Weights of a small GPT-style language model, trained from scratch on English Wikipedia: width 192, rotary positions.
MLP neurons of a small language model. Each row is named by its layer, matrix (gate and up: input weights) and neuron, and shows model dimensions 0-191. Each number is 128 + 24 x the weight over its row's rms, rounded and kept within 0 to 255. Numbers have three digits each. A neuron's up and down rows have the sign that makes its largest values positive.
After each neuron's rows, "fires in" lists the words (lower case) most often at its 100 highest values on Wikipedia text that the model never trained on.

L17.gate457:153129125151111127119148147087115089127137125143132132084119140100101116132141152106145107155123135136094128134129157134088152157111089114146090151121139127130112109121191135122155119132152130150085109100098139156117123107095128163106137143104145084155137134061143128142105108111100160140103136083115147106122136110101077116134154159087140120133096112129135088091145153162122129157121129150129167148101141161107171111167100151079161129138085138084141131138117098172127129141134098140141078137131148100144158099152094115164110139113167132119163118127119173155125142171110135074
L17.up457:140136132148166167154141154160099116142137104106124138153125134137131180090124123105120115101118145123122129134064121154125144150089168120109129100111087143084098109113115118138107126145091127131188104182166127125087122135137111079111099150087187128157114108081130139105132125124153136122082114131133135131102156178127144103087107109121141171105129127144122153173151137117100074118142118134080125148135106105140157128162171162099126084142156174141126129120095132105153121115119137118149140132130115145098090109111125128111154103102086142130124146133130090108111126143113168163
fires in: "under", "was", "undergraduate", "understanding"

L3.gate232:125117119090129119159149149112137095134150132145147151129155110130135166092170096081145125112109107160107163109121097145100092127147119081107179156113110122136129131115087133150145141175143125110147116129128153127114137102161157141122129093122101114101151145125162171131142119124156115114136142152132060195139155156112139073140105090133148137177099116088081156107138167128147125115142128171134105151133109142124144113163103156096154117112158094100140152136132119155130120200082112121093152115095138125090125133159130115158123113182134105143130136118140146142135130114114111154
L3.up232:159136152134144041127106130151094088106157146113149119117140147138164100144138110083110146139128101111129168112113114163128119147128142137067170158133137170168135141115135114093140132134120144127120156143141105163091161107145150141086163124143059119117135100129098159084090129080120087130125152140163141132151140128107141110095122103142154138107102099147075116144092139134131142155119120148145160149144095138137119131166081158125131120165170131145136163138143172103091123106092127131116134150165107119072149151121140143119134111138169114117144160132122131145135150108114122128
fires in: "for", "played", "generated"

L2.gate211:134073137127147129152126166116171154142144119138127170102102133102077104106160097082134074126146099130180154155139129116115140148094115147153168088142122135154104137138105110139112106081121160120125157124109187105139126117130122120141152115119146115154129125149094170107116119093115122155118148131115134147137125116130110129142073112069145108147079111110117106104189138109092119139110098091132137159133148162165108177112165122101166133083101080144148136105107121141141171103104128107100109132078137129102142163113147112142115098141136146141144120129145096144132110121124115130
L2.up211:141117098138102087135110129129171162158112113088104131111139133099105176122145103155118063159178141150167158142168138104107150133127134178118140112111109136177092126142120122119126097106127140107146173099131151132127144102137122138140186144101166093111168111126115160139151124084130126123145149129115169177112142093132130129147102112105104136168115122146144112109148168103095117145114117138132113121154156162184158152134150128087113111081074119152144156107112159118143158099152114174091147131149111151127136148086124109132109111145105117159147107134115131111154122104119143152
fires in: "february", "july", "april", "december", "may"

L10.gate443:105131172147182132128088110144147130154144132112120132123119105155149143143166121089150125113150126153094128106121136117114105134117091150069106092124107161114103102126135146186139155103125135150134200114091175189171107109162136112130127162137111114136100083097149119137111143161144108117135107143131134118165138151143109132103150163180096154156114132130146140112108127124168113112106136129130124134136126155160154170172155109153150126140118114070169104097131161128128113127101120171127141133110128112159137193131130103153130146131135096121103151135096100144172108151122128103
L10.up443:138166118126132097099114107104142164157162174106123148095153133156122096134106152114090146157162128132136103114098175152113166086139114133103148105172113125127108101124130080141131144155164170179108093141119094121091116099126143139152098119093108165126109116133133152119096139078108148138128136152141135143089120172124125164141099111143124128165125143130103125098141095105161123118129140085164133130132111113103132090126134122145145152120127126114119124084163067097112079122163113148100135116153138104150085111131145179094108146134114096135114103123177153105116160134087113135
fires in: "more", "most", "well", "highly", "commercially"

L2.gate9:138137146164081088136126173123105140169158140143175168152123151099160120097108156156094132160148176086167132122166137129134152133109141149078127138130166094142145113149137138119136143070132161087133078145127139096126115159142122108156152152143144126113113140148089151110135168114138104139154135135135135120126085158140162128133109134167083097093159137119147165135132162100104112125111117116124143119138133127178122107123135094067137155148143112174127155137146147141142092148146115094127146128129155096115121083120146122176109162130129144140133145108134116115094154071135098136
L2.up9:140132121136161084136118124117108163127119110147132152136104147095155134145119122155177132141160162104128109079157133112055142116130127125145126131091115142140127112115155067167096116129125098086143120182142150129126105107068148170136101145117125116115082115175105141115115101110119127126140129122114134138113079133167156143133124101142118097122104146147129079107107126150091144108129140125138145117083131123156186160087141069121137076164132130157115147120114106162164146102128122109105122144159131128117097076160138132166134157108150125122130193135120115112126106116131122137
fires in: "class", "students", "children", "people", "program", "station"

L8.gate296:123143166135144131141122127131151129128115138132110188111112093129147115105155136128179158106151131133175155124118044083090097113074096104129140163058127149143142096094145107109156145148086123147144124139117110097112128142144125138108122153126115142096153123077098117112113156164150146130161142129114130113117150139116122111138155133135150119129113136131127137140067125104166093132115150108146129100164125078160082146157124113111129104132138153102123174101146080139109102156161128095122120184124151142114146127136175108141108137128151113109130101115128118178101104104120101124
L8.up296:123111113109121063142125136158149175126105088158101060124114128129141149106124094088140090112128114150106125116124146102089144136129159138131129130120138124138101157161108136102148116169113139130058111119130106102092101102101084186161171153111113113126136159173164140125126122100141104105119129134103127166147115141154156111137085142091156115141091116135091140116114127147151093134156095163133146156096142144136114121141108089112105133170153158108121147137093075124140137173146086103117099158147118130127135164147127086147129128120139126124099085144133139141121158164128122111
fires in: "several", "other", "such", "various", "some", "many"

L2.gate218:125110107162155107111148146150148159141100101156162148117143159141154108118138110153126142109146113123134128071138133084117135097103174142176131109157117156088141108107093111132126138147125120101101079124113144105124084147120158103148143136121127135122128163132140169113118093118129125155110161114134167126134148184129141136187163146131123133095131127111130098093092066137153128149161111122109113113165142109129094132111103106158201144113084119086132121131100134129134111116126118118156112114128164156127127148112213156149130131093132150115146113185106133137097123132089119139
L2.up218:136118113095162135174125151113127147105081124143165116168135124114143093092101094152112204143117146136113115144116097113148115130144112130127151127138146131152128113114145149092115106095159121148110124120143121111141148121098117116105127152125154088131167141121127112137120160152101164108188109163122120143096177080146096082169128146140077103115118101168156147124123160106137142121118133126128126109091132139106106060127130153106104143135179135142149129184116126090125103131103165126134152087149128189148092156155142109135100097140128109117127151121094127157133177138119143131
fires in: "they", "these", "two", "three"

L9.gate156:153129101107091168168105156081108143134135171151136155117103109082140126133123148093109122138098125119155112130158129105115168084138137121125153172131135137141163134112155121150142104140115116116111113119141119123081113132137094136098111093163139123135151173125111142133135139071176134137122112145124193146078082094150097126126134142141138101157145108141162112115140131142120118153125123159134111102129112186109143113138142099151138094139137101128167117107102131082135147115097097110129102130132132097164124103102066064178099093175141115141117124138134117111160100137097148138
L9.up156:171104114138151127167137160078096113151139124118155108142109108128172158125110134120144109179172141142137102136161145157118175129076112131128092159112115134123127091120170107132140107143138104112146132094120085120121127101156119127106133148133135115139137139115121179120068107142135151150115123148089139148092138118167134141132133112122141145115191155117164134116188155096108116171108101155121137126115117177098122117189101114100113134131147102093197143136093084138111122138130110132103140107113149143116098113111109080160120158142127130150118136146160111114102120176112111133
fires in: "on", "under", "her"

L13.gate209:121143124129122053135091155136142106115115139112128117133150125133125146121094129117124134138127142119094130096186127113077160122129159091139117140115156136134117106063135143115139105155154084074128196144117138162097074157134138182107132106137137119129130111109112127133137148094102116101119150154120122138176109158109103151124120108126099135127146137097084130137109094132130132114100081119116124103126125105125131107151104139094166074139161104124138167139138120147121062138138106156116144173112101114079173146147129116108153146143164138117115135131113185112142103081127132123
L13.up209:095124121125164140069151110143152102115151124097119168118155146148133174148137095122125126129103119124128112116141160115061074102107129139115137122078114144131140133108167119084103172131121164149094127088119130146111080127126151134137138140116126165118109157149140126104099068126159089159123148150137107151128114133114099160116105141088109153136119095118132157141142173133177095117155126148125094105104121158146159121136105163132098125120133114112129100113131118117136139140137143108204133128156128109131126151129102108132146114166197109159139152153096092114113156125172120089
fires in: "more", "most"

L2.gate105:152160146089145164153131122132072109140150140125118122139161151179137113140094159182148161139155155105157081132130136105122130116134124101123133164105098153134138101108120132156175110134111155132118151165107126105107106139135155157134140123175106133135123126138118120147106165121125137175139136138119129111123136123153109098135180168157118153129128181111122122137143101117143155110188121109117117171125165123179147139118132146141106161123107081120141132139154158113185098150141117175153146107149113163136128110149095095119107126103118124155074131108060150116095124074116120122
L2.up105:106152136128165130086111109193131108128133150114127101178132106155151135109086143103129103129148158105124139110153124139163149151140125144146124141105091121149121090142100140125127124150144196140124157130142178107125152138116120152101100132130146109097144130128125145124135148098100119156112195174158138126159123117123102115136076131157100119137161124110120109138122139079073137186145127159157139078101149166114137069144145126130111100124133164129087140104156168167141118142111099103106139155114089163122118151106159131156152124133107123110110155103136114120153155125163102160
fires in: "next", "following", "recent", "asia", "ii", "games"

L8.gate29:135140119103145097142121110138124144171175126139119105165132131108147142140154128105140148139114155162109137141088149082123136116106142078134137127115150129117158155115175137140125151093125127147125134123092120171120095131175116148096106130161127165132122103050101119130151134111073152127119128133134129181161096131097149135127155120137078136134106113099149141140129117138128158166100119110094123141122091130133117108162134132062125063112126123109092146150114122099164114151145096148106154141108166187119143135122141075158146152176132127151128123128137087127155096128090124164
L8.up29:127144118140111158137099125137104140162106138124150110141120114139115116159152110098061144168145126112083096128143157143143157099049145108111128125146164145136102092130118137135128111142142112129108157104133135149130091143205156107123120133154166103136072139133128143126114180099114124126142122107083140150111098106118134119167104128145097133139100089142090119165129108136137163126148134129127123108134128158167144169104135099081127158164105137108121090107126135102167159159138171122139097152113126107199130155119146129153146124137125123115148136127147162130113164188150131097
fires in: "most", "although", "though", "however", "more"

L5.gate93:129158153101112132117180110095128147159174136139120119166152132142106096140131127129134114136148152123128104168092098090132144134108180115120143152169126120113113075156143124116124162151155113156114112138158131128168116157155158126098082135136161111148078110147154095126166175154130120115168080157129097085096126181105125126116118123133112139144109183086155072073144135122119131114126106168122129162129144118100088131159133125104140125126138123151116108092124145150132133108153099133156123171139097133103128133123135115173126153136105096103073118148151118112114128131088104135
L5.up93:122133117087109105095134085121153140128104087130122125148120119135124107141169144142177118105157091146131107107131143100074178128089123144150168114151126081129163096106109133114123149130164064122100129113123154126149099129113143105162102167119101093159132103102122100132132161088113115174109117165107096129134140084093150162139148165131110139136113153105121134113140133111116139148130139149122192144126127141146134139116114126144136092146136093153162176152139048166142120132107163093150132081116136144147133133129135132144114133106126154119133136166129169119163099171112124142
fires in: "as", "such"

L2.gate420:171120180132158093160141112124143158158115131115127105134138125127130132137148140148121131152146142113128138099100116132114086105146094047168118132111096122168129110167111099136153100131149157117074132130128113136062116106122173152120133139107105127102127124115142173138124165115094100095177132142135107134126108162090169142113127183121095056129135140109121107146081104131148119128100129089120144134143113103135118107150098170099149155152135147142092144086153114073121091125128131127113112132166083129111113156155122135143142146169117112133128132129141136151164094121141109117
L2.up420:142122105151154101127126106137118140110142117125149134140121107132132116134135117150107146124104156156124121103150146143124116081087124074100137131098130160133131135152141155131142125169141106118152134107129166078088103123153103106143100101111118099130109150131099129139069159101116118115146113165132142118122125141100143143094131079085108087086109136141173120126122118128152148117197083096131152081160128121151147162145154107124137126149184146081158156085179134141175106116151104133115117113146154119122157088135139138079177169083158151115139098150115131142153110127105126125
fires in: "most", "some", "best", "more", "part", "august"

L2.gate328:107154101106160156110098118121078110138154149136150126157174163155091093132099106135136131116147161138105135125141132141147139144098167117109128132158140121128159125093111151108118119131190129170116128109146168084138110143110167148157097115159150103135162161120129126145149154143145157118176111145126136077172092136134132137108156169153141138120088159150152133141162137112103129120117154120127122129148102142133155158144124061094154141096179131142160133146150125177151121147136099155123141064111098174128154127149162134119116166122117145103120129126113125079111140080141111132
L2.up328:165103085163106099141095168130126122156147119144112109121147162147138161111140117136161136129111152123115153128157099113095135107129139117176150069128126117099136116137139164149169141124133080150143158139094125156133118129113132128161134181145103127090103144133100114157161174104102115150129150145145166167116146127099148131142130156128092172138145178098166095091174143126147114139121166154145136150121114121096126120118078159117106127115145124128147139135139061147088118144141102071117132118156117165138126163151181093101125144135094132117109111107131136119094155116163113153
fires in: "there", "following", "below", "followed", "next", "therefore"

L6.gate331:123143085107160128115102124176158127108101129155130124121127144146137156146199125109142155126154150153135162144152108132123133151082143149117117101137126122107112164126137131087157136165128118124125148157121158085119110072131126128138145140121129127126094181139125115124120161183103159110123136179142125153123141168078126090125155107111131107097074137135119138133129161114117118126173105120184094098113120087121121139140080096119129127126089096151121121082106117131109121116117144106105173113143090112123091127155117156138087115170169145141136115134119141119139160062161150119
L6.up331:139115107085166111117117075185142135110133149136146139150116127163112124134173144103122134135139147115143137136142071115102081154093159100103103142128127164118153151123134122100143165160112134131145123120103149091097122063109149127141156112112128119122079145129082108096125159125099119142127138135116104143110139147094141098130141090081139164108090132144116132152107149154156156114130125144172139104104125064119108130145083149143139108116120108132118092126091130162128107079089157101105209134123148129122109138136126143127108129169132119139146129165104173112146167116129104146
fires in: "where", "year", "for", "what", "no"

L2.gate441:116081102100107168148125128074143103156151133075147121126160117145114092120143112142105123152164143063137126114114149163122110158134104104125114077109123142172146113139129136113156097133169124101137159104153190121122166101146149099163141144144125111144132130148086135174141131118105147113124137107145124100130091162137175120102087170132118146122116106166133088156137147150147088069111157111104130108124125117149151110160138119121106111167123124147125100154114120088125140114123144079143097176146129137095127099117164102151135124106149128134123118154104150136097141152109122077
L2.up441:122089120171124120184167150123146106144187119118131079159154129142078170126170138139186130134150118171122121147123141139133080128128127113081160106109162086118109118134110118120147142100147141134135147100136135087147128096124118133142166154142148109146144100148129130167086134100078141147135144167111109151102105150139154141105128192114137139115148121148138124174142123107124155112096112073107095093101118096120102102105084125103115129103136119108135069137103163114116085161167165116144113112111140130129132140137176143132117141115125116121159134141131124125109086148128112118
fires in: "station", "club", "church"

L4.gate479:088104082115114106139091117175138104124161135135100102130118123114135160104110126141106125110110151137123109114144127104106108131130137182102095151143150096167118114119141094098110105185137145160101091118137078180116116106094113117117112168107128115134115154116133129132128152082129113106096132142117153147145165103162106121129138127156111114132106146147113091120146121207134113149130109156123167121081129107151133081124139075152146107153106114123144150092205119139189128172109155094111150164115131126146134156129132140148120090133128138138090137130122125113102146096118096111
L4.up479:117128119121129162150124091120138120121135144154124153165184117103124128128122101111116111123134165123103117097168121131076143116116171106154135133094100111136135166112149120141135159091130136146145135140175160113118083135097148113122124159142140169112157093123144136138113167129138129141126105133082151168154149102134097134147158172129086146133113122139122171138172090146088114158162100143112129084069126112151176100098120123123126128135091125121118105067127151153193099152149084112146136184106114175130084131121129102123133103135101089148108104136135122145129135141139143099
fires in: "european", "world", "asia", "other", "central", "asian"

L15.gate374:142146146099152160140159100108106098122093103122139157119119131120153150142124146102164106125161115167113128168126117136156138076141141123124098189107130168111154102142138129105124124165144113104101127155101128145130120098107129106121150121163122106098124161137130160134115085158163106142103093113087143134133080120157174115158071139129094114127093157133158135140095110156138061113128153117141148128125082161068155093122158104137143079167158130112095134120085117141134137126120155138181169115112113107137159127144153136150149103118103123100108116161115091128139132135116099127
L15.up374:155106136136121137114134126126151130169130148127127118183134163187096115121125176121179109116104155117131138097122142087131131117094113122102129124125131113146131116137092105136090129168178089127140124142116087131149097135153099127104132123173120130094132146115123084137132105159087136165103133134114125117135075111122130124146136169138119142101165130136142144083144136128089141146120105167135165148116180158148128125143086116103152101100111139178129187137152100124121113109162137137096178127139146162156192133152106154140160158154152112169096141141106117098132115125086115149
fires in: "was", "as"

L4.gate278:122148145108135151169150125099130139123098120118159093138130120124155131079114088121135133120119143144128106117104128089129143101123175109112149167120114172141124100135134199140144079134107114135140109122144107119114144126058132107090134124114149104154110137155124158171107137093106126072132177122112144129155111165089135115120152142078086120104130128127139103105113132113175141155112130140134129085131109146089124157134144110141125101150161144108160102100095120098181146126163108139125143144142133134084144148167103107163179121116106164139148134198111144168139108118120152122
L4.up278:164139107125117151137158153104144123197145184131113107131145133128130129138128119085111114128153143110142136130125088154130111168134116132146161159114087112173142115139167114078144148140133133154114166114161158164097122114141106114108135101134114182118105195149085103149134128139125070084144143133116119159133127127083107135107139149150140109125137087115106123152121145122127109134143134134134079157109096150107161120075079123112107121161144112162119134093186182139107131108133091145141148123138117144147150118132102156149130103128125145109175116170172133140133140083113131135
fires in: "for", "over", "forest"

L4.gate482:107119174116111113123122145151088134143156121173134093128103134128145144129093154104117149114124172100123104111091100147116168108148134159094168147103125123146105125121131118104169179122102136115109109104175125148166144106151154147131135115146144136148210179128132157184126140161164121113132154176079180089156118141106134143117133174133131121121138133084161088142102136112164146126114142126171104107112118139151075121161118125114104143152111163124120129136117131160110149112124132153131132144096126125128127145147130139118132156143159112120069181097140133121121150080114137132
L4.up482:112146128133143113146106121148114127184107184114136093147128100116143116116098116110142098142138127110166135115099093172106159141142143159088125133153125114145125092117159113167179133121122111120107113133127138104124166091146141129156085111153109110124178157129136177150091141145094129108119127126110131113152108123163147136109120098102112057120115175125139131131103137151102124130123119139145140104129124126157097152132094141112119149171153138106069102097131134120101136125080124112107110126113160113118108165156155197107123105087158111073076152084124120125098149155114111118
fires in: "as", "such", "aguilar"

L5.gate254:150147101164106098123127111172104136085156114111137126166138140147058143120124126154111144088169125140106136142158109135129145168124104097110133168125114148118122158132130093117099156140098100094156135142121106160130119118166125172112065123129156086116138123126166126138127099093137120130148109139151073120140181148109109136094153094115117148142096080142103147130101163114184103126124158134155149098100128104078150130166129135132123116085126147121149106126164096124145143131109154166118124124138132164116148107091108102112131128139132101083114129142117137156095114113131141196
L5.up254:146133140080153146155113117083139130134131127119133142149172144112117140120142110153160103159081122134124118147132137108151113146116134127169109123108127111153095109153128124117134114152110114168179131146083155104142092121160150131118168099148139159144089115124104102155138120146108132107111166100151134155089126100164118114160110161107127100090100108120131164111125138135150154103140072185138070112100091116150150083155090122127156151153097127102102138115076137131105104158140133108122150150151173124146122079174125162140157094151116133148127158134105137094088112163112129117
fires in: "after", "when", "to", "until"

L12.gate46:153135113125146149121120126152082159099140118147131174105106117078159110107132170110116104127113201141180111144149151141146148113127178106130121141148125138126122157119085152103133143105126086105118109134106142144121119114077092104135173114137149108129140131153101140112111150132139107125097141103141079146116107111119150114145079111106134121105122138108140136135110134106114186091114103133077114208159140162136100123135143129130133102122157079119149140151107085092144144160130097147127152175115123140107143116068095133172110142147110122093127119122150114107141126121088119147
L12.up46:180148140118071136150101150090122153142150138128158167115113138122134150141125132106095100125152111146084085149151117135148139158116149130112130134083105129077096125135087148108145113107143124126108111068155171131115101123079106172081172124125133108149126124111111169137101185138123139132129116102105133082138094119125140119087083114118103143112093103126128127127135137106103120060105115117120133109151112166156094178143114148156160156136133143117157126159072121096147121124105130124139145115140108133100118125131094105111085106112105131095135086129131082093106122132136119136
fires in: "on", "only"

L2.gate476:113092125145134161140126120143132148079108155105135164115141153155148152093196142154139118171123152138122147127149151199092143173152094124175131115127110135134141143134104138137151102082121144131100140088133106120154128125100139119114148145118154160095152151143094148173148138075145114108135131103132162157133124125138139144106110081109125087158157134134132156136139098135111101164164152127091149146105117133111136119147130165146137126124095114105149104088163142146116147125108166111106180152103111120139068121076133172103146140147135152132149111088116159140114129118181124131
L2.up476:122100107145093129186128102092158123127096151103143107110122129131107145105126108161104092105137159131164129123128161160102131141186086141135120133119165107158127141097127142145135130152124102106095128157095173070124079090121093057158091123113113099148131158102118126121141103121154119135101112107101122143124149138157168121143159094139130143101119137124141138174154165142124123097119131159128122154080075142159140117157155123148110154168132112138117129066156168100157097102128126126129146120139106164127079113119076130136135114120132105128121138090146116138114118145154097122
fires in: "war", "force", "warped", "population", "league", "army"

L8.gate444:131142102134132099145162132120116140089112137069173131123089140140137159106188119118126127178151131097138128138126148152132126146082163139136102124149138093118131128167089125151103108083164123066172128098147140150099144130162150135156156125088120129140112183083132132142141103110131155109125114142136132074149180133129098130109133144099142103130117116128148120124122146117151124136173143122122137159116099137099109106101170087130075140126104155103154144128075119157130176118067143142140142129144111113089135137131193117126116147102113139116139113153133120117135112168103107110
L8.up444:138092137153089120117143117150128165122070119111143137119098116121123133110126103126149156129151167125141096129184113070112180103141138118111148127102125120172141123112120167071132144105123094133117110118092146126095138108106110126091146141071128124101118115117136084162120116124103139137102116114143151166133165150139110144142128092115132148172125122116136131139111116094122133083189128069131102114114124160148131128128148173146109118093115086125115094076125067126118139124150136123160164174126152105151150169123087116153171133113126129155137140149150109121112103087149144105
fires in: "november", "december", "january", "may", "march"

L3.gate425:113107144125138124119129106113128136120116121080139144159122150142140152127142152116120098125110106118143103145090146149138100108174131140148117096172149126126125128121109114146119132110128181115128150112148115105145193112098172112110126116104090098058138137120133124104148121111142128148146126150124156093134118144069111102110158175125110175100106128080123147176150123075105126138132115121082144158112094128169124115115123131132153136147093073105109116191134109090104128129161173134155138132125143173111106083133156148170103134142159098158096115128177147115099145128142148136
L3.up425:087093109108132178152099107175222186149121136107146110154148099117077138103141180124152103109098112129156115141086162168117130144137122148104150139184127123141133109164118116145112090120115165115101149149127090125087098119127163122107137136095123137134114147125107164094137103132089205124129145136088108119125111146127100110157110159102104134114126131096127133113148136142125106130126176123108109131101106125138113096118154123144123137115132154152165095147151139139148111159132164081098115139118150144148099105135139130125125125149101101113125151151140137151110118136127171098
fires in: "station", "world", "nation", "church", "coast", "museum"

L9.gate429:154096136133124142120109101123143061149127156093112125169125132080154154111159139123115102163138113106188123138149138144113095137097152124093134096154137116169122072124118140137169138154138148135146152139128130086135140106110092137130144152150121138133182129109118120104109133097208156146159132141136159154127139149143128125139133140089137164091072129115121130133141150109121138132113126164125157041125117125091132090121139139126117115141152176116123134132103098133152126187099162137113115132115154111107132165119128114159107119114131145111108109149112156156137059115110151135
L9.up429:148129111135117125108147122161160118103098157159108126101108121117149113136101119093076112133148164141192103094092129119123107135114100083089153160127137143163126122176146134122141118156142125119171137155128117128098119127151105144083164137135168128117128105115112083117121103105149062141136108160128149148094108170136127092149104177144102119136136116140142124142141148095103113148161149178137119140123127125124157098067118160140133113113146114118114165141142111093154136114133107129135083113133172163112144154133137150160102086096108056098105135091093106131124107140111112132
fires in: "and", "several", "various", "major", "many", "as"

L8.gate346:097129152148101122107112117137101095176124113118113119151153098152125130094157063146124150091158129164119151116151128121130127125098144117179132096132145111102105094133113136157159155148126155143149145139128116114154075155162128129142129136108148106159098101111127086153156094119128106112145078081152097113111160158120105151126105162097156133159125105108153107141151100147150115144106158121140105123099131085106172144084146125142121087112096125171133158132128103136145144123118084191121101130128084150136096121110151158120084096102174144105116124148117159102102124116115136160
L8.up346:136115152116122132108146115155098180145131136165119134142152131132110132165130124183156112095120108159130075097118101130114146092157168134105131130138145130108098118095132142138150087157147114160110142147111144141150118139172125120093096149145154111112122142121151203156131112112119132149148158126142118143136119126151107141169083128135116104108134143104178118098118102158160147129108120158130137156151102162082112126080087170098130123107113132163123099079123114184109128163105154127185107110145137143136120120104092174130114108151133114117135111107113111158054108150124136144
fires in: "after", "because", "when", "that", "to"

L5.gate453:083139171146112170130102101132130107142120079130157144120115131093120108110109129095162117139154148117077121122132139143109163162111136129083125073138140089171093129161176124160089077116127155112123107138134140117117118108151134138113112132122155105163104174140140104118089157109145102090130132142122136135161125136194134134134143147105070123142105088171141142147148153124109141116139100176133093114157108123132150147123148116127157084118128153133137124120155150149153185155125094137109144101116120096141119152129140129160170172109155118164116164122128116096131150127083104147
L5.up453:101141147104142144135094094120142107110164142128104127088151115108095106143113141146151083095095182159067121140142082121118131133088106138106111126113117111155130179144186146123093086103125126110133114138106144085094094139139122153124156155151153141158116142096142124114089168137187109090117134171117120128132143103153171111152155127085113123121117119147118149126151162130125173123141081149121117121114156124128176128125139103152097099116106150151134138127137144115129118120136105204108081129130093095190101136105163131113132151141129141149122111149130129103118135108107140124
fires in: "s", "world", "bronze", "european", "gold", "during"

L3.gate52:135121135129189080138120089112150132165152114115129170113173151117125122109123134167145144141134095093142149122125105125137111157133118158142144120131110129087151103165096112102138131169119109130156154130113150122121166087144100137135157157107138109138139086175100134149097126103134084151137134114106116133128075132101158101168141154096142146124118143127158100098122147114130111120151125141166139065134127165107094163077108109110143122123180133117152120134125131140121104129157113153139099119153115163103152135144111098149168118098089126122162164129115159063125091127115128061
L3.up52:165132147118145157155064111132131119164153122110129134158111132152117145074114146136133146138137132169131110130163152112137123131112121093107165148098127139136122094123110162149136142112142120105113126147085136103101115112180116117103160098151082107145096195113121113145109108150109109118133156137067104101124082136098145131091115114065157132145127109154142152110143138080117090122084138118154144110105158092153118141129105155099118107144140129127098124159136136136146114136116121092111099127151110117112141106103073107158153161116139152096140163097086150110175101157098098125
fires in: "in", "as"

L12.gate47:137138153137159124116110120146145125134095150172143156116112098146083111147101111152093110141134141081132082088130130135118161140115106090091117133116149084137107106123124094133135157169080127133121109153146107116121114125139145149085155159156141215111094149145124146112121110139134116105139149144090123140065114147157105137113133154114117115164097109118103139139132156121112100119149106127071118155124081148120120113108150127130143118147136129102131151109102104123163051152059121113143137131094116119134111126164133133140110142141102100117125092106108095154180114128132172101
L12.up47:112112154137132111121126095093151166142138112149172125084117116119127133129141146119121139118097125123112152089144112108112143139132109139169148156081102130102150111092152180105142081115096126155097161141141106143099090167111106167117131153129149170112144103111110126151153107109189129109182138160154116132102119076178163068139132128128146164129129117133112137120117088124141168187130109135150108149148126093143116115086097138102135122114129112126095120117114120122161110131158093134177101127130130129138150162181116117109175141107170137098127142090086149122103149126133119134
fires in: "some", "other", "many", "most", "several"

L3.gate51:121148134136156115134125111108129167141117120109126150089152099120147130143111143159174139154135095123096115110132105077110143136067127135119135122129183107143151110140136111125144130108127105108115143141142172088146106132154168137140124157137142135056126112128160132150115123120117098084138197193132135119075160129182111106130164120148097158121107108170149054120147112113123096109168122139123089104119151097132093153130092124124117140116089141113101140126124130103118131149125133132131100119125121155124130163175149129137080159105116151137151178128127109132136078132131161128
L3.up51:168110133146118126097136122118075169119107153134135126087122128121122119091114111136089134121097113131140168130100112131128118170101099127068131140105136094193146090129134138150154093111140155143135135164156134092142148119083131119113123121130169079119142148149118134125115173128174132129137149132110138149084109134116159135154103141087116136117120112142143153131078145108131128155179159103132116133166143152123105130132163184149125113142113149119166166153127126095169105137171118155108142087172122131149095163147144173109135142155091155120143142157114117105165132134180097118
fires in: "of", "any", "following", "some", "several", "various"

L5.gate203:153158100114186122120104099134127116124117090123118144119127124121107142135152120126147146117127131129143078110071111145104137130130123135127107130126160122156132158160138111088108097138149135147163140095130125129108143134175122118088154134110113137135136156109142155096158101065130159133109153161105164145145128124142150156156109139106145129082118113103159081129160181109092101175153143160127106103141154113179158119120149163125092127124158101108159126102109090150169102148137141132165116154123176103092158118103111165090111148116164107120136174076150127132098090120132130142
L5.up203:105140138161137169149139079127179113157116103118131132129152150151143165119154149132120151144114105108139102113109116092121129128118170108110113132100128141151138167140160145167139135146147135075145133131137135141113088149147152156118131136124132126110126167126090120113122124133142120122143175132140090121097142151144155110124132156120125126122108129109175134164184109132102152162147124132158179128152091110124139112103109106102120140111095082097152113103165101159175152141152113126156143128099178156169127098145188132145166109117119111100076160118138159080108088191108106122
fires in: "state", "world", "other", "french", "express"